Weights of a small GPT-style language model, trained from scratch on English Wikipedia: vocabulary 1683, a variant of Muon for these matrices.
MLP neurons of a small language model. Each row is named by its layer, matrix (gate and up: input weights) and neuron, and shows model dimensions 16-111. Each number is 128 + 24 x the weight over its row's rms, rounded and kept within 0 to 255. Numbers have three digits each. A neuron's up and down rows have the sign that makes its largest values positive.
After each neuron's rows, "fires after" lists the tokens most often just before its 100 highest values on Wikipedia text that the model never trained on. A number after a token or word is its count.

L8.gate376:101187130131142126107100122158147143098107165145186143105162161126164131120121112166170119135145074114071115161136079093151133099100140118121143097136111108138128122134084144135100120115138098081136107171133150117113105153069150180120162135108132120088120116115109131135126157086126122153
L8.up376:137120156124179123143144083122118111135132102155138113129163129141155122116146141085139169102132112144060170186144106128105133115154090128110157131197121113104117139151150178162124131134103096111124085140106154091138122134060098168116116160098125112126146125107117122090113130120111101168
fires after: "," 45, " " 21

L5.gate78:124158144117143155078120148128160158143103115163082120117125103122118141168163110085091133125138140145174142155137157147117121144096177139087105127101161124153119135131123106059151083113110106117161115105125132163121134128152145153134142140105154105089187101175122125151169094136167174110
L5.up78:122079120153120156145149112123150130157119112161114132148122146126152147106131111162116178137157118141136171093138149079128162145086158148117155134146083136149149098125126093158135107105148090086137118116102174118154103106133102124102129149114150114138106109129126127126128155120165140103
fires after: " s" 15, " res" 13, " add" 10, " sp" 9, "ad" 5, " f" 5

L9.gate7:105121161150084143132137100085113119145130119117102122155105105114126098135108159115144109159107183120108135134115109171099109113121124074142154117135144117104101131121110176134134115115147111128147122099161164129074119146115144142109095098114093104126125164105120114143082173117096132152
L9.up7:108128146132121142126123116125115112127084126132126138151174104160123140142133131139132145147148118076150142102145128085175134075132164125156132157120127128147117136135072142076134146138138138150142125128108096098148131090186145096139129105082144127134104087084147174118115106151173146108
fires after: " K" 17, " M" 14, " m" 14, "i" 11, " d" 11

L8.gate76:108128112128148161146112146149142138133127122144123129090139109127136149125113134121132090130155117142158141129112165093125173135164111122112105117156171162128104152117105123167117160151149094132142060135171149085142142101125149116097142117134135114169152118122115134102083115124158114105
L8.up76:127107126141160140149116096117120127124089123137076172162096132110131074122129117093121124081155170189164147107149143105134164155113126083097142101163132155160136147110118113149133132117128177120150113127124125108149124093137104160108113078133127152139132111104117089123133117154149144156
fires after: " " 32, "-" 22, " (" 9, "b" 7, " \"" 4

L6.gate235:116156147114087121099142101123154142076133137084134120112150162112083127139128154138127152127149082159152106125117117160110105161107129128115133094092139089110143146114135084090142108148112127113122117139109099123100113129140106124090135135173124168143112155151159148188142108124113138062
L6.up235:134152146163154099110140090142126154127106139112132146124134150132137144133117126116144122166077106156164154122147160152137100129098121099146115112158095075136128132127102127130076094149084139121151127148086168116144092112108118117091125101102128087107091144122114180150124170149119111113
fires after: " in" 21, " d" 19, " f" 10, " " 7, " on" 6

L5.gate27:130161118126172172118136131118151129159169117136137102109172096079138113150129156114091145115122107090104150085134099159139086114125123143097129127163186127122118102103143117132163126147118148098128092157124124092073163120110140148121116133114127139130158127138154113125086125129104173118
L5.up27:126154133139137164104099109109149124166114112133111128100128130110109129148105129139078149147092108123122176093082113133133122153122097160094102124142130118126106161089143125123140104110111129107145069136107152110123136072120153151147096136096136153138141118146168074118112109091170150137
fires after: " f" 18, " G" 14, " g" 14, " v" 10, " F" 9, "G" 5

L5.gate381:152125119150110146139102127153157097184157116148129147153141186095144170117095128147098149156134110157123114083153130122133105152111106097125055141113193135125143128159129134133163135145121127153135127148133139105158114125114185147122124104133130159112121144123134122138121197102096128102
L5.up381:123136162122095169071105112133132119181126148151108186141100124131123142104136141150117133139090100117095133121141160107150119142119107096163084158108153108124117127152160128108153099155128132133098110125073125104149121167115157127144111142107088132088129149100167112146127138082128151096
fires after: " g" 39, " h" 30, "ap" 11, " G" 5

L4.gate210:121129086104121147143099099086148093157142124184157113126124146137174134174106092130101174105113143096144141140105142144104146133136130117132138167109118129096100112128112124119168102141152141095150094107093126136128094093145114109125102106085152131114124123116141157112119105119153105111
L4.up210:114120108151140114138147108145143149150106116153116130102183168165149140180149119111147165102133127074120130133103150137141083151117131116144086129141142148125130141082141093154151089104132173096124065114107102121136108111127136117139145093065116124123137091134161087139104110089187146112
fires after: " f" 55, " F" 5, " d" 4, "at" 4, " a" 4

L2.gate126:097157136127139110124173102157129104123094130100152151076125134110148140126166154104119085095119134153105123179110124161129115101122120124074184101137114081175126132154122114124139148147113101087170121147138124133083116139099087143101115108128159133112121059138096169136144200145118122089
L2.up126:120158128134088137122109088153112099076090170107134164107136152126125112163179125094128127123129151149052138145119113117127088101123128125096181119135101097144113111126145156119140158138134141083164129155118109096120139095091091143143141128135148145084109080115105157120118152141099130119
fires after: " R" 27, " r" 21, " E" 9, " pro" 6, " D" 5, " ex" 5

L6.gate182:149133089126126121130123150109168171119103158148111120109090154117161120176127090096115095140120136107132140122133153165141125153113173110099101128113114161115156157099137114122156121087121139122139170142153133165118114083128154119099147116186090121107130081163113107160111109096096144117
L6.up182:180117150092110147144114121137132107166101115134105127135065068123166159135104114114146152149127108140156141129155112121116116128131152143110114158144076155139069155098127087168156125111093129129107094131115095138093094116152107114122116162116123113158092086118095131161110131132106112119
fires after: "\n" 53, " p" 34, " P" 6

L5.gate48:141114148135142141152137137146102090121140138120164148126134148110134135153152117174112135136151126148070108139143129150131143122134162076125113092129094084176109067099123140111142156122133090129176129163126166126102096126139128153113170121133130111149127122151104155201119124142145121137
L5.up48:144120177140093108121186121120126115120145094143112171128186125151151138140164152132131159143095173126117102116165116111164078100143148127166136119134131128121091092145155125129156146110131104128130121113129116097203130154135139135147123130116103125128122104119170167100118100143137167107
fires after: "," 50, "er" 5, "i" 4

L12.gate429:101098082140122136134138116106121153122158105141114191104120132102080104107142102128160137185132150131139119120125148123112137128137143177150113098132156142135175144131131108183101109148141123128177142158152122162112163145109097113121148143148182101108143138112123100124135125140118111129
L12.up429:157138124144134103138138164109118130116108174107141131121115131052146112151115113114117186162126163127123137140111152147123141127155113125153097163113169100114115123162170128122113103127112100135117129151155150132097101082111151130087150094165159136107127103100116131106101070124132150154
fires after: " B" 15, " H" 13, " J" 9, " V" 7, "r" 7, " v" 5

L6.gate284:141142132114116116127148104152128151124123142116143146152077161122150120107189125091105104163109152110158139144159156105111123129129148097103131137135123177122107158109110108166111123055098139101108090131087115146138194133146135103108120154133061118126141102130128088138135137108076105138
L6.up284:151126149141139137118149118147164084121122149123177113129142147100129122124183093093128112129156119162138150136131153111123116109107131121069121125164116133087101171115158120132109132116109114140117119155144148139155167142150138145066135118081130158103126092117150126149092147124139098131
fires after: "." 80, ")." 7, "\n" 4

L5.gate338:135149135110106141130156127108145114120163129141140112118128186130148118120108158132103140085150109152161083110129096173103097124118107127160120155125102114158135163146094081089117127112113106127144123114131110140116052125144130130109133087160161188110113100145092082154106130166167110105
L5.up338:133154150121082148171144124136143113135109105109095109116136103118170114119122130119130160131138120122138130110150119137125091127134152098150088127152105119161125138141142157097120104115099148158150107100113117143118112095170091142129135130117073163068121099194146076117137137084152158084
fires after: " r" 21, " d" 8, " sp" 8, " R" 8, " P" 7

L8.gate284:123187093115121112076126121146154142155077087111149112107134133096153138105111177158111137133148145125110127146102128131138114113160184113100173126131129148177128133105146128126109130102151107132154154103106176109109125084125149090143106108101155128140106112194081148145132119161124119156
L8.up284:129115149157130131117170122126114126099101127137112125143157126110145179132145075141171155119140118130094119134114175151130108099109116142137175141139123150108084127159147136126177149142140129095127144165133166132133112151128112109171120121080125097111121104135104094081150145167082136139
fires after: "r" 19, " r" 18, " D" 18, " dr" 9, " R" 8, "ru" 4

L4.gate405:132149092169132158109163137147084138072148124078119144093134109175188157117100156152130091130113083148109056145134088130072177134108102144148138132165116124121127117139085121118162089103128112101126136130122136082130117124104140149100143142140117129087160148125100130158138110160108138095
L4.up405:139114108132145126138155104146120093119136110088146106129123081125125140136127152151138139118068140126134105152155143094095121114137092177156108130117125148140158118141137112127137091149097165101075114119089129079138136134071144122179130099127104123155147133148121103117154119137152114173
fires after: "," 51, "0" 11, " " 6, " Wh" 4, "3" 4

L5.gate172:099108079152146128122130138137119124162072131163124119140095151110127099135174138144108077166128102104115126139112109092144117079137127190145104107125133160088130140183175150127145162124117121076100130131153092132171146146139093076127145145122099161106155117079088116124136139167129178184
L5.up172:129138116128121168144124150142132134126102112171165148117138106109119119148150106138105115158134108091147160104128156112106125094151073143122076156118147122106127134150149174136171119150114107116111146122161126161202117090132117109161130123132061113098119073129113131108136123124131149163
fires after: " J" 17, " R" 14, " E" 14, " B" 9, " G" 9, " K" 7

L8.gate442:118113099117158166126135158133133141121119148115127153127108123123168115124087170152139104133123111098155114119162116091154098158132117161157150178085135085137139107111137108125106132138140121134127116119099131181149106111145140123097101148129135126120104144168141159136105106096127094178
L8.up442:120164136178095139129148124131142125130104154133134131115127136129109158171142129129117154112171112124125146121118152114134125136104098133150127126163144117166092182148089133130104118154136058118165130112136078122098166100133107136108130088101168143153100123127125143131133130133113104110
fires after: " V" 32, " v" 23, " Ind" 9, " C" 8, "um" 8, " ind" 6

L8.gate56:132151129111149110099181128107149097116128147092142126131142153126154177109138137133134130159142113159135147130149096140145140155149133136116109109090115125137133134126101148100140094106179122129149127119121122115185124092144169127078131152127186151105125152099142110085142124067167105134
L8.up56:154139149153132119114146149122136110174143103139173107117169129101132158159158144131109143157188127153056181117116111116076139119133142063142134088153143092133144100166114155134112132101095102137133157130145137111106125076109105137109111111094137128180102122115148138149149112131099118137
fires after: " H" 13, "'" 13, "," 10, "H" 9, " but" 6, " th" 5

L8.gate221:137099123136118127178165125122147123129185182125111124137147104127120127147103184118114166126150146139143143115140085109121094135122137109100151127111160188139121122119145084159137153173141131157137157120157147061133119124127086142124100132113131127135115089094091129139117119149163085168
L8.up221:143128117173142131121161117179161145140115141126070155149132113075095115115161115129162113142104161097106124134133143150147094129097121148145113128151125137155176093127119169177127123131140134101165129175122121134122144136105108134100100143127173094118103129153149106164122081121142128132
fires after: " f" 23, " s" 20, " w" 15, " F" 12, "s" 7, " " 6

L2.gate350:137158135127122124120156107173135132115110152093127132136142166137134149176158142162130140140123158153132124165108143101138120153162101108153113146152160150119103114102104101123149102108153147136093132146108140117138142122124115088143114153160137130132120131100136124103154096140098152115
L2.up350:116128108156146105154123120130105121062105115159116134127136173128148152128098137138135177112113139121101094150118115122172143124141146083117126139143118157121122126145103131145160122115142154144099155120116127171141132119147149168129097149173094118130092123118115109153169137127081102117
fires after: "." 78, ")." 4

L9.gate438:142126161119097140081164095144142109103107169124150109130129128083130126123156149134080106150107103096132110096110133114097144089120127160090103108152143083141107190088136175127115143134074155142125122127154121107141131134097154130103153120134106155111140105139108134126137150093150118122
L9.up438:110133146121096124167144121134121153153161165102145088129147130093093123143120183144089115168142145150143144106134123124057161093119116144107129139130135136106114135133136104115117156171100146128092122111161128128143161122130167109099149121131125107131119124150093122092115085126134130147
fires after: " ro" 15, "e" 12, "ro" 7, " T" 7, "y" 6, "d" 5

L12.gate85:141153111084129115125160129115083141135127112139088139065108103082106179135096103135152102169089068172094147117122143100092117134111131093126122124149153122131106153117151106107153149077113115115140122144122164141133141139160137123120149113111081123136109091115090136096152116101131106147
L12.up85:132132162117139119104123138110129094132162133129138143124131142136116117154143073154165138087143147149108150095106095068128176083138167141126156130124155153159107158127129147130146134072147093098095146153110183121142119138111160126167127127146135144119112128118132082121148139113126114146
fires after: "2" 35, "-" 13, " Fran" 7, " R" 7, " " 4, " con" 4

L5.gate225:139070149128138142134076153098120120140170119159110102101133149111130132141061104132113117107134136136144139145106091121136079125116141098134103116150150087138108140160209104146101073143132122116129110112157134123106135140171138123158119141157169092087150096152129124128087092133145114147
L5.up225:109079125102123154120122123131155143155167128166075092097119147119114134128093094139113146105139134126131161133113100105127120116122120133145108107175137140114117163109156079124132114134136179086129104100147106120096107127157136127131124124123192137127118105123137152127090107058161100163
fires after: "-" 33, " L" 15, " F" 12, " f" 9, " l" 6, "in" 4

L5.gate365:107105107146084123152130114057116138122167146147150095118172143155108144120146164115130103157133089113110076104140104152154123181146151116100130142143147102114121129119119158191138117129151089107122158095127116156129111145128117133110137102091167164119162088141154107145129174133148119143
L5.up365:115093127162159165074122115109151080132159136108181096154162100110145142100152100135172143124099138122138136084118132116140110144146156136117116146126128145135159155176113133120129148127161114133130125131097139087177129134109115124063148141102123141114110128154178132176126124100131164134
fires after: " the" 13, "," 11, " in" 10, " of" 10, " an" 6, " from" 5

L11.gate378:141117094102121130086104140127158116097122117138129106126090103086161140080165138083144134162150084099119158093148159152108127133132139169119094150117091108178104165151137152092139158083090087103170111118126130133145127124094110152096118117128133097092132127130095169099117092126096095127
L11.up378:151145108160167105141116124169109137081109154143117142088144110093135127106116153136159146105099105118141144101135117140132105140176185079141174110088150166090117133123167151094096131130090105112165119137137105148112141127117076128131161152108102134107086125113142124114121128144095144173
fires after: " p" 33, " inc" 10, " c" 6, "ec" 5, "p" 5, " con" 4

L2.gate316:091145153112122075149126099131119139115150144147129139093114140127109160121153133130132095137125136131149136159080115163173146109167154113078158073151111101137085131159129138123124129161177090149148108158093156151112117078138099142128116155132124085132071103146123130115154135138100111111
L2.up316:137136114118114103154164138170099136089114129130151144099113199129126144143152148117115092146120136127151120130070123144143134125139146101094154106114075114140088127147104120106149121135147110127104148137115147154102116076118126109102096198143105121102118132154101133114136147123115157105
fires after: " R" 33, " ret" 17, " r" 16, "om" 11, "ru" 10, "R" 4

L4.gate257:168123119129148089087124106144132118117132138108147141121107145145107184150122137148119111140077132114074092110131135094110153165132096142157082136166125134129146133096134121158157125123172147129091144159164115118113106084137153092098094128143097135108143092167057139127106144141128130139
L4.up257:116145066117160082103094136143098088113143133099190146116122125123114160125135166135129113095129126116094117105100103111122128111124080126127099116122126129122156123130114129105126129133117152116080156168142111135102142139149133117118059158159093135127119124134045094135157168124117156167
fires after: "." 83, " to" 6

L2.gate372:166119120131175094125142142090107091092123117085171153131141123175119146136109151160150087126149086183132097123121142133136116186137104146150089139113127153119116132135125139119110145133093080114153103145110169150161095128181128179104131149142149102102111161147117108129099142122089122109
L2.up372:104116116124100157129087107110154156158105136140123115083099132130115176117148125141093133137122088106138107179102130150162142104156148142111142148122103092114163116121136122113130155166161126084127118079134147143128096114116106106124137077122137094125159128126105163122112089165161118084
fires after: " |" 19, " in" 9, " on" 9, "2" 9, "4" 6, "7" 6

L5.gate256:158104139117135134093126123197169161152147118097123145114134126129172155146155132151144139140137096110113160116140151101115131110095148137112091098114134123150130124145140112116166164101128117130107092148127124131091158112139128170157158127053082092107139101137150140113093093095099120105
L5.up256:128143114133130122133124124117107164140172102126121131145167096065126124082191103138122134097158119113114100107181093175137120115169096124144084106135130167119105117134111177094138162149146131165148106131144159101121126132105106112069122124120133137150087153147167104132180149157128092098
fires after: " H" 33, " h" 16, "th" 12, " K" 9, " D" 7, " J" 5

L8.gate14:108157160066108138137106108121102096118094159178156145110162090093129157103184108100172171086171095130089117112119123163120134139130095156162097104147106084138155151172118125135096117136135109069157155119147157091125115108132090132124118120155139145103147158123130132138126127081123145140
L8.up14:133120151093099093123110115141093119136124111109122097096133118166136098106122097114150163100134133146084135168068171147155120110179159124121107120115157143168143132119157135105139103133136083134132114097134120101150109075085120105130129133117119131074127114127149126111157151146077140128
fires after: " w" 12, " c" 12, " n" 11, "m" 8, "ec" 6, "op" 5

L12.gate98:127105160077112117121137155168140087141174108117118146105112082143091128157127145138124138143149141106107101145143132112143159183115094138181151107127139152122175140086097112168130133168145136091147118150169126174149087122128187135181117160161144128130121124143104150079130135136131131155
L12.up98:152180077163126086151105117111123119121136140195098169153131139150129135153114136105132122087098155155150165099136096112147103115131143110117116105151124130099114122105118145136129116108137158110127113135112137092103192101152112160106098126086168175159146138152104116144136161142116120171
fires after: "." 26, "im" 11, "|" 6, "b" 5, ")." 5, "ious" 4

L8.gate44:131113137111134141093146128140122140130120127135066132113093117154124157136144134108143151142128161099119098103120094072098117108159150119121105116139164115109173141084158121137107105132128132130122126137130139084103136167132109112093123134147142106089158109086101095098156138114095109112
L8.up44:112110152091163094166080097097113108135142145151139127101124128100095111078169134143089101126159148098097113179083121130166090132120136095102142135148177169114159131115134122161118164137163106116164129125164118126117145105119167136139116130122109090153129155110150146096117128104152156097
fires after: "h" 14, " H" 11, " t" 9, "th" 9, " h" 6, " stud" 6

L4.gate101:128133124148122119155141160150103121120120151157151116133148087157081099159107148118102109119095162123076163164151129140132124086170073151142103150136136119120169160159121106101112173096129133119138114074146118123143118108106140104116126112159130161121157116139114141154139156147133118114
L4.up101:092131152105109110131117094131121114097159144111150147141133139088151122122187149126109118111119152120123149121153139110139131088120107092105109173143118109107176104128179156154175186154139086129136132064139118116103128078160132147115098131138107116123140112149126174105119117161114102170
fires after: " p" 18, " E" 10, " Rep" 10, " J" 9, "as" 8, " al" 7

L6.gate424:136120141063129172134147112147130145143101132073111131185095155129097161167147090140121142093144136132149098099164120140128105109121170128099124141126133153132183128162111145092129146104150123133079134101109145112125147137091085104155119155134130135142139101139118132116127090124138089117
L6.up424:082105185117093156167139139134137141154144102107167139137149106082165118145151170132159106099152130112153113112103081140136096130115090080188093136136119111132113137158146188112101111124125109151107117154149172135109111115123133153123152136131161121144132090150132146125109160068141147116
fires after: " v" 17, " d" 11, " D" 10, " R" 7, " (" 5, " c" 5

L12.gate356:110148135105061133098152130202120124099115133120108129132141134118124162146128138103127147149118159156141136150177117124119115147158113122167173124129190108105101117126117129086104123120160165130116136145129112112099099139071141157146117187134102137126143162104148110152153130113136129129
L12.up356:152073141133148145149162114131148133137174141166134154091102139102130150130134138130130093117144087143159134106129171156140145123128097123175139135126154175102122137169131119150144119096158167144138134143141135085110187143151086166113135141087106115144098131144145080165145093129131130156
fires after: " H" 17, " h" 14, " his" 10, "'" 8, "==" 7, "H" 5

L8.gate234:089133095132098123114121129117120143078111118182157146135099128117093096139135135108091146109104128119111133098093151097135098135153104150161157097136126138120127140112129135137051153165176158151118092102129157118127141064144104112121135117150128125152181113141122121098119112154150129158
L8.up234:155144115148100100100164135129089106118133148181190149109117147134100128163144146136124128121143155139107151119163127092152141169129132143142150151113109101151122093138132099125096133124151112146107098063143124158128157057123159091114099130128143144161141144158124101147093096120181140140
fires after: " one" 19, " V" 11, " to" 10, " le" 6, " v" 6, "ge" 5

L8.gate339:127106149108130097134111111109103102107137130130166115151152103114141114109183127105122137127148098152143150152146094170129118166142103100135076187128167139121112148120137134154134124139125108169137150140150157150143152143114113119089139148140141069133110117168150093171133127129135109119
L8.up339:123161108104181118140147137157142118084122107096140126168120154094130115145117135122177142134162162183125100104133130073118120136141093122108091103132126101125123174115161137130130100151138087116110175131132114127110098127136124132166127190121125137174083115117122148144096158148125138110
fires after: " s" 41, " S" 19, "u" 9, "S" 6, " h" 6, " " 5

L5.gate279:153100129086131144118119084091125157136119142122130110163148140120135140125150125110146123122109144138103119126120131118132115107129112124119088110171120175105154134139141131185159165136115096131139128139134160129117122124094114138119144146122135141102181144118109147133108061129155082129
L5.up279:134104162103085141155115101149119173166174114149143126176168102082148127096157138158107138146169166106107156163126121140134108160129138117127094137108136150138138133141132144133108097183120125119150130142118130153130139124132144162135157149118138125157114132161197124133163115145150089102
fires after: " h" 25, " H" 24, " l" 9, " c" 4, " w" 4

L12.gate282:114150134114116131111088131120103105091142147118138113129130091120126136112117163130095117143170107145139124122092131161101079134119124106098152123066131154136155142095156134154168166146127111132155121143173142147129122126155090124108137075121171137155170110078111159147135108144156125142
L12.up282:142144127129112125082102117134080118083143091112146116132102115128119100105130145147095117121143145129143147100133103138146090074159118100121145151090118154147130152098160145127137095116180132153136113133169100103130087122120073128160136102170138131145127083108131137129118099157124103153
fires after: " re" 21, " cont" 14, " man" 11, " (" 9, " p" 5, " w" 4

L5.gate332:081118131107157144151105094057161118141162137143107102100103091152131136113167152155145097137166160164108094117109155152145124156116148089141157151150147123136137157116112154155112133121131112102141150155120144092118121130156088134125135136179156115140153115127133144125093142154143113159
L5.up332:121129155088123134123155124139131119131106124120161088070139145131120156124090147110136089129117081124128130152126142117157130121101122118139149126156109145150139164151119118087098119138114149118114067093132121137150171146127131156117097161156121140090126104157081149157160141106136120114
fires after: " the" 16, " an" 15, " st" 10, " in" 10, "od" 5, " a" 4

L11.gate420:112166124114125113146169142132141117134160130130095129128117125132168163142125177176080126144121162146126137132136154096126116117150150097130160169140092150160141140119143161133127124111129157135142124155086155176074111154102170111147144110206120104107093081110163114155133122151114156108
L11.up420:108140126128101118120141136145134118097134160130121150132091140161137109119146146110113152163117124073164137146151147093114095116127100128082200121097117111118109134142132137108115132090098125153135160129125109145146147156148078116112118138119106103131117073091172150193084160145137116072
fires after: "." 21, "\n" 16, "r" 7, "on" 6, "th" 5, " pro" 4

L5.gate1:122119117131155158136125141126154153154101132135123156152128111140150125148138119156157066128122108098106140097155093132109076120144100149148101129135137139133100115139118151098155140125143123123095074140122167093122103157126093150147171125087119080149115125137131131109094100179141090115
L5.up1:123149152134125145159118116132169121152158158151116141188123113132184104142114152130165091126123156114106106095163105127126131143116117161158147126157135144090155182090189160123113159187142143125156128157123125081117089087091112130143172116099117172132095139128144137106113108128165143144
fires after: " H" 42, " h" 31, " f" 10, "H" 8, "f" 5

L5.gate7:165193146138133071128131126169127102100127132161129146171095121150143160140112115132100094092122126139113143138145155107131134087137082113133157155132075163133098171139125153115124115151125146132136126172105120171142152155113110191148137125106129114160097124112107157114105154097141134125
L5.up7:155115141106121079125096122108114133143152118120155131158151077105161124117151155161121121127110131132102139105137143114163141127120120085130116136149108169144071137167164150144158128151139067153099101164132136121130140090133067165122141134086135102128089122122083140133096140079135125118
fires after: "t" 26, "-" 14, " (" 7, " " 6, "3" 4

L5.gate404:105105099105125153088135091099137079127127136151176136096144165142154070138116186165078168132150132102157191149137143095146140157138103081118108096162124153171083121140154149131140124138112121148136081100123139105132142081109119158097100087147125130126128118143097137131123118136143111136
L5.up404:082145106095165137149147126121163087113158144176155171138112138144114133188113124136132101111127143115162188099124146107134120124111137101125097065162145124120102153133121098098133079117121143110137102152136126123090150104167120165120077136163162123096128138063099122129135134130112152119
fires after: "-" 25, " (" 12, "ound" 6, " f" 5, "/" 4

L4.gate169:118137149123122132123083110120135126147179101131113156141118062153102133148137071103135119115135117114137109115133090160139168160133100125119134141148141196098112103164157067120119102153141115106122118127090122167114116140151120105102162151114154148110150136162161121202178132099122143107
L4.up169:131172114131177137148125147173146099118130152104080113154132097132140157157101133172124160142135161141128123143136129110100147134087140108152107122108120150157108124177143153124115135147113146121143135168142134142109155110108140123164149099132119133178122151124125080114099169115066168101
fires after: "|" 73, " " 27

L9.gate344:152146173123115149104110085112134118126149134149145091122139156139165135124124132142145134124158143188186099121179112177137102144118107130107112095132152108168095171154127131127123108134116110138117106102105125134118102177157087090126158124128100136128116135102160130116135103174119142160
L9.up344:097137134132153065100128090087162132108129118134188138110113145134120171128143171202127128137107126169111111173125144138147101138117100101116110102132101108154115129144115111076136097089099154129093133113105134093143137106142102145134119135126149132168122176132121147099151114154109133100
fires after: " in" 29, " on" 21, " In" 6, "n" 5, "5" 4, ":" 4

L4.gate258:165115084142156121093123101123102134120116122103155121116156132171146138115151130113169150121118095149214118137103150153094092140114114171109201084133112145116128115146094100088111123113118122164107153152086122150127115150142097094109139138115153146130136175111119110143177107139116109140
L4.up258:126164125118163151131123112128145155150145128146102149106143101182168140121116130147174141119131125158182106140112173128127120137117156063120103125148117111124114107140120167111102093170125138195113122144125116100108121126124134085142128172123120153115154163100114116135150122135145161110
fires after: " in" 37, " S" 11, " In" 9, " on" 8, "In" 8, " Fran" 6

L5.gate161:147087091144122091161123098135109123096101170134108105086146126113129096161096133107139144139110119145166129085152160117116104115111153178089146153166135091133153150103102101110191125127098147099148109090137114108124058104123180112119142149137130114116111085164115137135114150133147136113
L5.up161:149166175155086090127168141102096108097155155143119124142098127141161174127124137154121132114150130153156119127162130086157122128120093166118120133127120164158139101144108098136141138159087116160166126118150138125104138131150155124131129116158103111156164117131112099126140114128083138162
fires after: " t" 18, "ou" 10, " sp" 10, " ro" 9, " B" 6, " T" 5

L2.gate182:110082158130177123132115116145133098111150152121088151125135106100149142119131122093146132109155101158119089109121114110135110091150108113159131151119104115116116144151102102097095137122131103098117132121110153180106121079090130164132110180140144125127104100090131117144128123132122095138
L2.up182:063115134129156150154132117100168128167127141136121152126181158117144137102119149124138135110166143137137131153129111141137123105138165123130107154125113110128093202129107144120127111114095115078160151137146104145124143086110114148093056145125148155119118068085148156156130107094147103125
fires after: "v" 14, " L" 9, " v" 8, " l" 7, " R" 6, " V" 6

L9.gate117:067106130111142149132129120130135081147120120167107161160132104147135119095170108108095114081099136123128081152101179118137118147132101130118103142156130127132100136105115137121133132126093125126167107147118134150123128132108129107111142142109129124164125132162118122147158108200128149138
L9.up117:068127154094130122118171154056126119070134134157163131106159124128138125122122142137144131128129105169099147116088135156130100118139131163116116165095127152141157139168116134108138081131141106175139135106135096134132118159126134122128118163115141152117135130148101135136122124118114127128
fires after: " an" 18, " e" 18, " in" 10, " l" 6, " was" 4, " do" 4

L9.gate150:113124120109166103102168109104086119126090138110149146168168161152109120111095173130123139152116132156147102128120141095076127100107125078111120112092136145137161116088158171120134108157092105112158106145185111117093060142128081168091150106103148117126135111138099141114107125140143136085
L9.up150:137150137140166113095134115096137155106113160153142128125158096182102148117160157164101119092110100115168160087144159121166081125108162146156160132112144127143149155099144120069154126162110113108129090133130120126123089093120108116105141154114151137108126174159103134163095114119089176128
fires after: " r" 17, " p" 11, "r" 8, "b" 6, " d" 5, " cont" 5

L9.gate4:149125141101123143135164137171132168147157134156100166110104116110101145138129134135128166136113110148120147102132132125128130142075116169150123113149161139120100129124136082077107119086125142127105091130110141183115100150106145127098140153130133169141119110125123132111126137132140107186
L9.up4:114130106154168140128131154124135167107138103126129145092128106173171088132106142146143134124114102121152114132090187128099119108155142175068171130132130161152144122101077163150130139121154108108146163145118104132096134140153118114128114182165184136187097100123137104101151132138103135113
fires after: " |" 56, "2" 20, " " 7, " On" 7

L5.gate145:126109120156108153126116128165103170102125144128117127102160137126140135126105092113139166144104110122137130104152119125110156106163115127164073141086100138104083090158115142130154143090136146133126104172173161101143142119074145185063129135124097105126111145154165137147144150141131106079
L5.up145:141139178142154172176152122157133105170125131141119108079170130116162110120105129119143141154140132154108117157140119141097106118139096147137160129108128140127119128152112087144133160137102145170117149158184096127129119096102138158095156173144108100162145167144133122119163106183131178118
fires after: "," 33, "H" 18, " w" 11, "f" 8, " H" 5

L6.gate369:141101092137150139125158154081108169124128138127134101178083094150096132140131123125167160153120132092142116079126154147110095111107156109112080122122147121112114130110154186082123109123168114139137088097100134157142115136133097128143099148135085133141191115145094161128169097109132135132
L6.up369:138174136130108175127161171147116146116130139108142160111119138104184162171151138193130117108169090128108113108118111110124099146125112134161132115101111114079173157131163115112125186145166141091116121092115127139133164091113115162143113166132095156116153156122127158134135084084124123119
fires after: " v" 17, " c" 8, "oc" 8, " app" 6, " j" 6, "-" 6

L9.gate363:123137114136072130079116107118122116124112127117150121144124115112152106160140130086129139099143135126107151113187092126106164179108133097176140117155120151126105162156152124115138093127150154141128124143122172154184101132102122120136144143100103112109145142084109126195122135190109127126
L9.up363:103133106168121080134119126155128110148132138179152105122114139091118144116109112124088106110125106164127160093122124100148127142140100130148119177168145130094110179133124127126083106126138119130129142128139112156164184128092130115157143129142143135140137142120164117127134144164131110142
fires after: " a" 41, " A" 24, "A" 20

L12.gate204:180143138136132127117133133134158158112141157134107122128176099113160115146139133143088135123173116208104116155178123145100122166093163106140161145123150151157114124113152121118086131161131129132181150123172103114138147107133125158121135117116184096102155163099121122186148131139124128121
L12.up204:127144182122132115143146125150146119136093106098142083100129142125108136115144120105155124166130119108108141102109127149127110140084112161123137151163129169133171139086121119178155171143157158065147116117122136153119140129175155114144147156098121149183094141132115094089144109148136174098
fires after: " res" 16, " the" 12, " s" 10, " S" 7, "s" 7